config.toml
num_key_value_heads = 1
init_std_qkv = 0.0271
init_std_up = 0.0271
optimizer = "adamw"
batch_tokens = 32768
MLP neurons of a small language model. Each row is named by its layer, matrix (gate and up: input weights) and neuron, and shows model dimensions 0-127. Each number is 500 + 25 x the weight over its row's rms, rounded and kept within 0 to 999. Numbers have three digits each. A neuron's up and down rows have the sign that makes its largest values positive.
A block is one neuron, or neurons of one layer that tend to fire together. After each block is what it responds to, as a language model described it from the Wikipedia text at the highest values.

L16.gate410:460547511492502537519500472487553481517516475472487531496467514479524491510515515465499518527475498489483506494482520517478558458507521543472501547481482515462522517495506450489480496477513514513454500515535472480530508515499523546506477513547492514492519492527474522470537460465487455513500507488522472491502528492536505478506511528481504478501468495491487491512469536486473521539507
L16.up410:459516516489498507493510489510526485499524494481527461464481543515487478538460489486485526528503536491539502490510506522459506483516553514473508537467475511451515502522478458505471492479482515505468497542499530522518522493464533575511466489504475517483538530534481481461480527504492464522476507477566479508523494478487569469523478522483521486497427496486479455552489523479520493533495
L16.gate543:461513535506473487529451497474536513518482508498474535504479512531511493511455507504517491500487472492524504477490537496472536469512513536474503505522476493513520546486498441527483535493480486552484506537528470486506487521469521502491523468523478491488491542505521466452487478439488465528456482485529517509515511471531490469495517565464472460532475517526458474507508526479485538544491
L16.up543:514492508506505494489490485507486484495549487460457495484470525427511508485482499497510548529488507527519518494463471487476555494487477508520542491464545509478484479459499507508500547532514553464472478497529485516498492475492523506489499484493492492509492535536509495523528503486498457503534522509500516522505493512524532500497469492507501497540516460484475431523521493508491498489459
L16.gate775:514492488459492494488523483485486470517519472504466504480482470513508461534458488498465521543491487497545491522459527542497544519529534495470537552506514487472507482500496466465458524487527514519474489478519526470517513481495524547511468532519505552496557518506501483463489539511502507487493509502501493514499531497482541486480478493488522494508449476497478457531442566506480487487512
L16.up775:485539493542491493501523514489519480454461504477501499487466513519461477478424505450491486482487466476463516487504507527495506516486494502477513533472483521486500512456523481490487494510487519502488493493517537502547503487504517524501465537556499487509509501510485500562522497513472477507517451486518493469458528524467512499482473561522526461547452518496506522522548501496489485532446
L16.gate868:509520474498450507509518466498530517499536504459515494523429537523500510517468510482496523489508491484476496503485507547484580467507523508430527526475490509505509512487535445437487491460479524503485518519535489499535515497527491559502462521482488526507479486547505499451550486467475463524546481493541458520504500505496568498491485509476524479522434517512492483508476501518502529524473
L16.up868:470531529458483536505500478524525505489488475485495518478481524460510480500462537500514500536480502510527522504478511501509505474495538536411552522468548518465481510522500506445498513546507499510479538461508521494511512489458537526524474538567450504493516517500477502518541457518526490506482487522540472499481498482500519534495536524496517479506498511450480522556483496473508491493513
Description: Table row-ending pipes. Closing pipe or semicolon delimiter at the end of a Wikipedia table row, just before the line break, e.g. "Images |", "182 |", "Pts;".

L16.gate49:495500540502504492478512535467488510525516500527490499530503497498494521486524504505459498531490506505548465539493535461462524527473481489490512502520477444477503511488493480520501495486508462452491487433494452518467508480518521520524539483501487523493500501516515452467514471467536464509534462511516443501508515519491479470483462557494499520526479528514524508487539490549452469530466
L16.up49:501468519507494445547482469479548487464492465492454508534503490511498450495494506508510510495510513513466474478516475532527525489507523476511477452507510478479543503496484494499502466501534511487539491486521509510465539507518506490449507493504482520474437479495522507556496505487494476506518509513481474514460498468491499513457496512512517566518456510533481482494485558508486509493513
L16.gate177:550498513496496481494522454518496513512524490466495527508523522502442498472483501527513509537481490505527510507505535487554539532521508491484500496461474491508492526509464495457482486468539503449513519485527523494482487514561547459496487524511519518495500497473477504504509533508519478513531512542451474493512429546482572501465498483519480480521450509503510445505519522476524485496493
L16.up177:517483495547485498521490500526490494481460494514479483526497500523518498490503518469511446472508532502516511497483526498507479476494526454488525471470461506490510486534481508509460482453532465496523492486496473510484495469491495501525484458507496490518510526549471474485444513553522516479517503481502545559465486481456508516505475496508496519475485546535536513484512428505510479509510
L16.gate388:476507512495502548481469485499531498464473517465525550496424524534483469506476500506515502523525461484437518509494555468474526562531454481470501469518508480467457464538480515475458506472478517488517452495511502511524481525531506476500519504503455491505473499517506479490542537458484459501514500491470498482495494497483510488505487494510485520531469490505460485490567541533484503489536
L16.up388:490527502499484523513489509504497509442513540525494481472498504535507470493507492494520486471510489504489508504491469517502469539491505513495480502481493521534497478478469495474501489461487497525527467466484471515517498534527544470520496485553497468529475477494521518496510534499515512501457483485487533482497546501482492462481469517538451469515464497524484483477512508518493491508498
L16.gate938:538485522512495496492484509530489517481536493512508497490477520518470511520502499492528467500488485444462508503498536468533512509514504523503506484481424491549491493528511510495507507466486536522480493504512473481504494509516472509499533510472524501467479451519530480491514505514484455509491486479487482496513521515510485520466512527523530500492487523499500516532535474484508506516490
L16.up938:495479508488504450497486496540483525461535505454524517527514522507489500473451553463475504509519516522460536464488480506512532425506517512468487482479499483512479509500513476539533493514479486463469467463512520494511487446519502494490526554516528483507493540509526492571545484503510479496474487488538474481518502528498515480503498516489519493534558508548494509502491488533496535526451
Description: Word-opening subword fragments. Opening pieces of words split into several tokens, mostly al- and pur- (along, also, altered, purposes), plus others like minor-ity, re-ven-ge.

L12.gate58:475490502508486475482490512516471527482523518487526539489475500514537488503456526482479515535462521498500510441529483457476481503503528533514505518498488471503503488531464519539502514485497482493507492497507513510444530482486504449484506500520513518553502463572487502450519450499503527534521495522528488489516488532476522488498553520493524508508511523508501520443544482442544490515488
L12.up58:494460474501537465467513519537471548467504509552530544484480502499469513505461494513428535526509568433482500490521483482495513507472468506504519505517485493497494510472481476528470525491522489466461488495467562494505503512533531500493462517520513499483516503555542535506490486522482472498495540493505507522509508522494524485535530543496542509515476509508516489468531523497490476509498
L12.gate568:514453559484478479467471516448467527496507548516484464491444492489529540490477469470503545493492537453505460499493505494465473484511491483504502495478511481495527541475498522450484489522522513483496517539490468514476534499508448508473481451497510506491517502521480527504547464496489511488475486520495487488473497509520479510498512503483532549499495564485492493467542526502470487543481
L12.up568:480474502542502497465498506526472522551516489499510512502498522531488506505433517531444522552471525491503483470475455538466509487527467477486492517486523504494500513527477473518523501495466511466474524452517497483515479450532446505465443481538549496499517506484514466503487502464519488483491520509483519514483462512497478493519483467462461516537513448517474498531498523447500471476515
L12.gate992:481492469478485505480550515534476503515510497484495506485471517492517455489480490530500527510474520545514515502560481493482496520489519485513487494516485544473452484503509510495485523513496511520483528477482496529515522455509473497487469501505487491483522516524528456465506485498521434547486494499501481441492501490507527494508532471463523512449467527517450468476485566514525504515511
L12.up992:515459463497488521525506486495508513519469515486506487514468509469538478496473490507523538527456515468492492477533437483472464582469515484463445463548522485476493513452553518505469543467520535534475504515503485514523490501530487466493512504503519498504511500514500526467518512508505488464522507481447450505507448537525519523534496455520463552480501485555464470547513464469474492527489
L12.gate1009:489518478495466464458515498523506524521530486537504493487487512500497490494496495527471496567470518477508459486465499445491495489500494471509529476494492491490488501475501492497474508453525496514490559478489521448524512493472510477493486548504532512506521468521523494510525507499491501477487502502476484493507517524509526530492537445483517508553488498507503492446509487501515495493476
L12.up1009:505525523545512476486554487496479517528528495527545543478497506536504493490534480497525535543482480493494468483498488520506474522512509476459531504528516509554487464471487500468528545489482529494517512470479493511561478514472510547473495486483525516538517480514471543462519505467486514506491494506481473540486511553474489480531496555472500515530487537524515435505533448479507513485497
Description: Noun-completing word pieces. Final pieces or whole words completing a noun, often abstract and followed by "of", like recruit-ment, cour-age, absence, length.

L12.gate143:515489551516495482519501512498485471531501478519553513533508516501509510494514542515484505479508476497487486481513517489485514501486502483487485473528505535486486464502491474488518470516469560487531502508505505502515478509436506443466487524481516511490488528479508498466496481450526480508460459524503510440486512482452498522482470457467482532493479442477508545496496488502503543560471
L12.up143:523533523526450528498535506526466515472523497511535444505506513474548511473481514526483480464470492473515473479529455541489501495484467515505474532521531562550492452491509476535516524498538503486488504472541546499484504494444484460544479474493492505520473501473481510495461493536557460498466476505514516490518488525541490483477475528478466504490438528502515564479499485506475484488511
L12.gate337:480492504490525485495537529496486502532506502524488542486502525555510539454486524514503465481488468485486515519494511514482520560546488497495486517507471444480458517468481477490526449491449485496543511467512507494478513497512503514486489520539506499484488506521500491479521519452521440485482467511490523456522480543519532553503477484484501475530481503504555530498491499488495460528496
L12.up337:492537523508505486528506548481480506456526481513478484522474522527498545493481487507483480531522489511484467536535491502484459460519471495501497494533466515484458475484511489504526504494512508492483519423516523484477513491489473468482516503502506450461490479491497508460520482508498455501492450491503482443554481464450479508486523514490530523488522544486541511539469497477470486466469
L12.gate742:504524489500521494506547499495491548540527464498535539472507466533531483525523480467511532467466461477515476513519498486481494505521498499509491504461482503515520525463493523507521494493488482470460485518518552527496504457461501513484462536421477518476457490496509484485502489512481524538510538467485485524502487483509525491514525518485474510480531487496480551579512460501511531492481
L12.up742:491480495476500492535529457546481509503500509529505485449491515502529539506562449491501499489525483489520511530529474501473499506497500437477451491480520478484525521518569487483531498493521523435520478520500479514510466538531460482482528501551505507461481487501541510453485483515477512501493507509494500504516473494486488515485492481513514538502491445505555476484507497510544529549462
L12.gate847:496493533507513469502533506558482532475551500461499503499447519488531460483531542502500517520525446513438498483479580514506504531533494513478481530541506455457487538498474485483511453504519517466506498480513503516502500507494476533500503445509471486481521467520503532468473468513495474514562513548519483471514476520517475529505522548512480500515548524544519496481530491519501535483498
L12.up847:475535527506520500501534467496512492473509485502557572533550493506517521474535512483513546491480495511487499516513485517478507505509502513457499536468521544502477545495517507468586524520503513512439490476501480475488517510490474526490532486500498529445491506513487520444488464497505496511520493522533442476477546465490499514496511516502481467501494496529529530481535482493500533532517
Description: Prepositions in organization names. Prepositions right after a noun, especially "for" or "of" inside institution names (Institute for, School of, Center for), plus ordinary uses (emphasis on, fit for).

L16.gate337:477508498487445537490494510508480530519498505510519496494459533480491533494501529542515500534516489532497492516517513502462545532536452483428484503525506517457494569462509430504492492477507535545487512504517492504452472470510492496480461478516521510490511453505527469494489497520465492489496528509528501511503483510531554503492491492489505531527491505523519485453516517544496510529439
L16.up337:515508513541479545501468497529490516488476496568528513486436489504507527513491495540498493521483490513496530536495492498515473507545464518499454519531526543508507543498484489505469502495533483527532503509535490451548555510487479494521481482471487507500467487463490496455471501507492526473483522553501508501493517504526472478495453505503528541493531529510517507498518479494469500522534
L16.gate711:485498502489485529513545508477492498480524511505485480443511478499466501483538521537508512529518513465497500479473502478515497513461486495510524544499485470494486471454514482494474493501515493503472522467524465449511462499503485496473478439465491494449498550487521471446434509496504494494572514471566506546499523467527480530479497508434485450524493496471514503478545487496520523466513
L16.up711:499484548517530520474466531536497528481499476507554467450514493487479516507497514550499546529499546495515534523516496529477520522479458486500476504508503520530496475499450503477496492466562509497501484514468532514517507524504516497523487496552476508497507474466474525495480501497452497482507540481523496490501522507467528463511483527495474504484492563476527515544518519510513501493537
L16.gate941:502496564547466526505546485512505474526531509490502521490461486496479537492512470498516557509522471480463512555494481504507525530505485492483525520543529508520503490471506495489509522491462497453462462503543453478495505506497461485494526440530485475499486513523531500505474452512509489513509478462537463496482475467495505483525512538494483499519504507538512508488510482527507506443498
L16.up941:481517513526483526513511484506501514480476470481536467490498483483517477486525451490499516566549498524494491549526546456530517517492469454444478489506506527550496456504497482485525521477482512487500494536524489497509512525533478528491511462492490513483515473505534522525486542508493506512547521489484519520505512487465497531522480512509463483460533487545474559559534470462467506445499
L16.gate978:484502501515518490494507551527531566491483525486554483510512473484451502478491504537494518502449487505499534509486460475483530537496445510490456518534513529521511482457494469504485503473514511506469481466485504482539437506514482498431506452518490513456524497522519515493475480508500477530521517497556507486506517517496507515450544521491476484536489515497484504433527491532453510468467
L16.up978:503542509520486488479515546435474464524510519501486553508449539515487519491516524495489486515526524496537505515494487566481521491465487547468488490475538494498499514519469476509519503472479534526542520503511454515476505528504485487439477519511516477493526503491529498511517498507560529513499516529508500499480508571532501469544484545495491515496497479512538507496515485477529507495491
Description: Pre-object function words. Prepositions and similar function words (of, in, on, to, at) right before a noun phrase or number, e.g. 25.4% of the vote.

L7.gate65:471517478511450495517533491529503482483485449470504491533502478468518527479487523519496529492501482515486505496544459495537508523481486491507454504540481490539515547478436512495553499491518513494466472500532529525485487465526489508532481485473484529504500505496503507492482486520479500481479449519490418471503457492521520514491496485535468501502479524558518504501557516495521540559490
L7.up65:497508443439494529442468473511474499458500495485482520497514537474518493512522499515524540504491500503464490521502493464498532508491495528523477555500507481510489490488509487498509489517524475479491476511524489522521488520495466546492486495517449487508525549493493468492483458547468507470482504486502494521480531491460472524505511503504558516499463509503456526511476477449515470442485
Description: Topic prepositions after nouns. Mostly "about" introducing a topic after words of concern, doubt or talk (concern about, warn about, rumors about), plus weaker of/for/in/regarding after nouns.

L16.gate146:528477481474477484502425554555499525500495499510522512462508526493497525477487502446530498542516524529526476462541532531519533527486446513429547469539504467482486479517496473484488528488487553514458498538505558504487468479478519527489520488520527542515526498512527503473513493496495467523473511550532505531524471513509565497491511504522516507521515484500489477489459492522512504486498
L16.up146:515485499481518493495525532537460530524506509513509567475503501465519515465511482532496466471487495535473482523488480501490530469504487511496510492487488447490489451534495469466548458482440480469484488449506522463474450499529544487507505491535493493503489468529482528466531491486535469486521488549472491518503537522497506500473510495504477507492494513461491482516510495507469566494498
L16.gate353:499540523476475492500510511497514496489526522475497520467479542527526507484466503496521521538550514496488505480488536534517536476490506544491582495472542470456471498500488473513447534530477548528475536527537507501492550475489515499502481485489490476512455544531464513459549507479534515492496511506530523473526559532512521496501499536513515491494546468515511490512536533494467533531437
L16.up353:526501467476487496497526495525470539495496496516528498487539494446530475487554533541500525501468509529509550497506504443541521501513494486538514506494484448496498478516525482560512486499530506480485532540498531485468497496482477494541478470504499477503461529531499491509484523550469526476467552494480478533495501465511534480468503480515527531496525478538507480496540509510525509482500
L16.gate817:489518512512499526490518541479504513497527471513503520519504487489538467493488502508477525505496504488513500492521481539499487532508474499449546491504516509471457506483528498427478503519493515503542468504548537467492499523513479484492500517504506527529479433486497495494510446465495476485464517534501496496498465521535541527461481515456537553482495514492484501499508500507534491512483
L16.up817:526485492507468463549446491506477553475483532483441480535497506482472466443500515523528525512453473530505526481511473502511531516507529492471531453526506466499508461494529531518515508516513477464487483518508497485474497530496518514500489501520527507537489470521507477523495492522497506493471484480499487466497514480478523519490517540516527525518500509475530517526474518474511507469520
L16.gate865:478531480503490554508485531504528491495497499477542521514526572495483468463466483513505490487529475519529532496492508470482492481555512480482473517540495480508454503467509491412491492521525511505531533491526491499480490539517495453482509521498508488518521481482542444528503473497488503467492491493477556501499490516495543491502528504502525537490505498492456472459511481505464511500500
L16.up865:475524474505459507489495522488531457509486520479482553485520478518467471493442514528530519555516517447522511520501543518481500523518532490500517514561533439512456519464530489475515490519460546496537517516512517528514490511482494435510511464500472498525464497500487504491455499476490500498493491478488478532539514525536509530501505540518518519458549512491491499544506497506515524498508
Description: Concrete noun heads. Fires on the head noun or final word-piece completing a noun phrase, often after "the", "a" or an adjective, as in cliffs, foundation, wall, porch, way.

L12.gate31:506485462495477515524497494449493507555455495483476533479470478484504500511489471493536549483500475490499494499490510474503554532470520486438475469507512468488465491470525452468491492517524499481490523551494529469533487524471515512507490502494486453492519526498506510508497485478509475525464495497509498499501505525501526484469457458508503505505476456503466497489479520481525516501484
L12.up31:504474513424521491485510469479520487520495529503461470467522536493493564534502507528523517480479469515483524492491460521497492556474490467484473531529557448462507510525532507516523500534531468463491482510517520491531487489462495487520520520512505499488540509481467468492482493496476528463485476528523492502496448481464478446498464493531512451473472485492495520493517527470498487518471
L12.gate279:524504529491499470498489529491514538540484503483493467514471475483480468448508491486513502482479452486497502524494468491478522464538535475460479473515503496481534513486461485472514505504524484483503499491491495484503493521478516485457526509517489528480516502536498453497532492509476504513505446489534515487475546512446513494499505480533497490450501506563496438518500524521538519516517
L12.up279:575526492474538522535472503486498514462486504505529481505500511510480474497496498485532477479513475473486473532480490502513503477512472472483511491478550501516564521458506511460481478518542499507491483506492473572493551508510501442505531503505489488506482487495496510475568473491490492500522505497552503530510488496506491492456473490516539493547511520509535457459485490503475486524500
L12.gate297:483500524517474475507520537481482532501528507502515511484495487505504546486494551496523535520515496487511455526497503515525541484508493518507489512520493484531481562532498461487521473490509538492556512500513509499509534547486483495484519533504496479502470495496480494510492500494476468546488489521526537492519505525444507467447447463485511502481491516483530481490515517546503456554510
L12.up297:494480501532512525546496523509469421506518464488513521508499442507497510489509535485491532495523512499467547550493494485530500499504486504526497495494500499474537468480491486481492502471536453503560523490487524481517473526523519478482476543499509503505497513464519495533525477479496506488479507459506505466477505515435502516532533520492523525485472517560519507487486541504553507487504
L12.gate919:503516516510478524507510524485530526426496494495484522496488513510512505503508519480536501536481485466485478492523470497479560485538488510484461516517479494455488519516442499497537515498495537506493556502486503518525510534525464486481527500522502527485501487512514518494521501497506467544512496474531484478489508519504474519508483522543465484479485499539517470480518506459469480538505
L12.up919:530469452480456483507491556507496532502465480468505460463482502505499474521501472521504459490536492516546502537481517476491484512490544492457479471455493498503538479514499487490512496491487452510504500498499496512534498490510474538514470483540490487505492534502519488479532498522490478505499521504443536514511483486535496514470479483478515515486482488511465485519425454489471495565463
Description: Mid-word subword continuations. Second word pieces right after a short opening fragment, especially after "Em" (Em-ma, Em-ir-ates, Em-ig-rant), plus table pipes and cells.

L16.gate181:543462487531462496515511504503483505492495500520514473524540502486465491475504492508487519497487480488521493497479496494482542524512486490476486491515473502515512483484472442498495446471525487502489471516489532504504496501536478512515454472472521519461493431511497535436466532570478505490505518489505480530527466502526519484488528543466497505536477479485473488477523501509480513536493
L16.up181:519505507452495457489499457510510500500486499498489542507473516536530497510502518506484473456497506499491490532522529542500431445494532493504542507495478549498493519494523592498470508508444521486503447492505521523505519527495538498489523509500515481497575495501468448511537445473489526505476509518476498527531511496475462521535494480490548532517482505491471488510506475509523503526510
L16.gate249:501533521500508469491461505501513533481566523480546463494478556473504544512521518472459500528471515519486501468506517470497502517507467505512498442493498509460481517487528536462507466500500476490509482446517540492477486505503486539496477469470481482480528488507499483464507516529504476488542516528482464498471494545496493491463491510458471510497481490485504509481505525494499497518503
L16.up249:521520488443493472482497494491502472501519478533451499519500479545508498506487509519480498493544470481505476429508479495468501473497507517498521517453501479477473529470454518505470536541495514506505479490508517501458486524516451514496535568512519508530538481464501499507524498510507468490481539505438553480510532563507487541479472469476526498483486510504499510547469515479476483504482
L16.gate675:494453525499469523495473533500510453512495509489518513517491550529497509504510513454481507518490493501532511512498511483453517523458491450532524499461521481469537471479496493458477495544520489479486442489534499536493473495468478468469470511509494527506505510538507482494488497531471499480483498494507478497466499485486539487489484480498503496499472531500479473492517526498524554537464
L16.up675:468490493470451477519501506513486470465498544495465489511503528487518544486469537516515516515457488490467477465507528482490469566474501468494513513500482515501490542493508511494520489505515457472476501541524501494544532476513493518511468507473534488479502541500513477520509554519482500492535530517524528492518501493522498511519501468487502522508475505525475500522495542514498488503480
L16.gate994:499492494491508516461465503492528469522521506519525509502523494468532508521475495529508510471480492464494517476524508501479512472511520472472473501481577502468486484510515482461463511527477511585482477511518494505500555454474514505527500491534529522483486471470494520508502508515539495468468539530526511486527501501517532498454503512529520518514554534529475486511467473483554498507513
L16.up994:493491570524523504519489509484526536513492490476517475456453508493516516485507487485468512486503476506522539528457497510542512503532475506500540475511504478471527484491533491460519528551473508549516488497539487462546464490529489493503490509513518522503526494491482518505490498466494532506517468489518459509504493500500527497441461488493474544555494468486482474446501540486491465540543
Description: Leading century digit. The first digit "1" of a year or century number, especially after "early", "between", "the" in historical building text (1700s, 19th, 1856); weaker on story verbs.

L12.gate104:458504526509496483502519512500530508509539506507535513477496495495552540490493450491495504481492514537508542539470477484494542506462475491527500454479492498536502495559503499504507527541508509507527461509521537517519472524507498512487492499520549512449526481520504455479508507480492521551507505529455498526498506512518534498495483539482490551476468486503498508497494491499527483493531
L12.up104:491500494536486505517454513492538508505518504487497488483497457498499518505467481473501505518505504498515489522500439510514491539483488490523514501529522493482483534485512520516519531507476535450487536501550493532501512528481542517510539519512534513517498498452497476502468521518526502510491466518530519478477485487503477479498463523565475461498521505483500520477507517477518452458518
L12.gate397:486506491519493508505501487490474524526545490486511479521507495502466516486471473493487537465513515502509499499540503453483508501497510460475490481508492509478502494484480487523489490526543505466509534514477470518514515543490534478432489533504528474525460531506503505476552534490476558525505507541546484521479505476538506462498463512504469498517495499493450487466527531494488481487482
L12.up397:480505480486457489522526530489528489509483547507490484499506517484482527457481511473461489462518541492524489523462478521493517466511504510508531532463483536488539502540474471468463488475479486473519525496465473531534493495482525438486500518519496497503462468539480507495500533509474522459509489485482520481489481526493493469527504443484542481458500484488554536465509448512506517470496
L12.gate563:478543509492504516546487489442483534511504522519495517495514477522507502447446497497561564491503499496566445474485500481538536506493493496526505508493501527527480525478531466466495509521532512529487485476490511517493522497513508471519490526490504468479481525490558506469491512467511519432513500493485477477505529502491478487484474483505495534535489492498462489469476507492505472530549
L12.up563:491478539481486523472545536481532453456534487487519503444500475507541507516473481501476505455516482489503510486481478468538529495466483513507540511475519533512496496512466522518483541465510526486539535495505522550495484520503494506446482480505479495459518481518522508492537465505499510491487502484469511500531495522473554493511523464481499508498511505512464485482526505493506509492481
L12.gate860:507504498521466487483532532450506512520515482513460512468481518449533483491519530488494559517514482476513515529526504495485497532492523479515490461463504479500506498464511485454453516501500513498509492497483498488509521510513484531489442522485497516471511474484522483459505495505430542503498447518498466487510485532470503441527447493489483459514494499491525504446501543456488454505480
L12.up860:469520529536503506497479541429491511479504522526523525484487503498488551465484577529481473515514479485503494500480469493498487468489500502574468499501477465492539495476499511500513502544496491517504483469478537546513498508529494518550546521522525480502525516495481522534496494506472476539470502504476522494502513492512485463504531491476567478515536535471526497502485523491503546519538
Description: Day-of-month digits. First digit of the day number right after a month name in written dates (May 1, October 18, April 23); weaker cases are mid-word pieces such as bu in Nobutatsu or ick in Ticket.

L12.gate191:507485540480535530496521534486513517492551524536493455548471471498470510467508495448557562508501527493502502461477486472536504488493497543520469532524526488459479515489496506485512482482489490472498505535486451526520532485454469463466479494479489470509499500529517500519511483467442525504503540479541506501457497473506506476489497494531500480486496492470532446516549527492501484508458
L12.up191:517487513499563472509489497473475515535519485522444530496466518477494510488476448515502485519478486491486489520524492483484510521520499514500493458531502482463538512534478481500497498516485456537506495491512480450499489540447537512525431459572518449475477471531481478482485538474503542551487488485469491528515510478490501517504531536450449497497502488500479495490504487477536485508527
L12.gate586:511451493500479530471516507452492534547517479537465509543462517487493519473488536489483536487552492502516508475483541538491510486513518525506506479535514523471529545502488485534518510505494530500457521494496519533517498519475459494463526519517501469516482500508524489533461474479483521476526486487510549512498516465510478511489500507487519513516512510485514515474535524522532473509463
L12.up586:485536494493511452497508505503484524469498487522489503514474517518484524466482478494471504544499517506508490501536539502489512531477442514477498489506498509488519495526492506477478496472514467538511500450471501464494509524472506501499467521531525512519466494541492533507467530519486531474565514501468501469496539476509493566460526489481484500526517526478550496489469509505494495503471
L12.gate748:476519481502441490516469469502485488515494494523502512485385504475491520485529480500486512581499474496471454484512509486503514514475503512502528517530474485512511507488504478503506513510469498503467470548469481510498516471477536431456511500482489482528477506544550498483505509512517530466524474473465528543497465556471513548480463487486492525509487506524528467470540505533527495520442
L12.up748:528497482482513509515514449549494490566473478501522501478455530509487455453489517492465471499522489503529469496550531535490448488521493472517538499517467518460463514481521544496506487464475502468560488528462455500533519481522508485479488490483476455494472503466450522514492530526509507469537532482489477510508480476477485504439456515503517525490515482500546509479551503517505493502476
L12.gate1005:526467487530493508477532489518516511536488501479493475516462537488487532466518500484496542496489467492482460505515505477490532512523492527469518522508499479465479513472495474467508471454490548446465477492502514508508489463481446485502519469495501521510499469501523539463496467524491476478578497488483500522526498538529492486515437512462457529501463501451528494469523515523486451499464
L12.up1005:488504502512464512492525489501538516529511513506446468483491493525543505493501470488490521487501507448512487540522506498513485494479531527546509478469478471492484539481495526481490518496508498451489487555478506496516487465486488517514549541536492471521462466488504520474482505507510536476515500515478481549521501484474485500473479544497514492499479518498534471513475508492503476494474
Description: Word-initial "al" syllable. Fires on the syllable al/Al at the start of words and names (Almodóvar, Alcatraz, alternate, altered); weaker on "under" and El.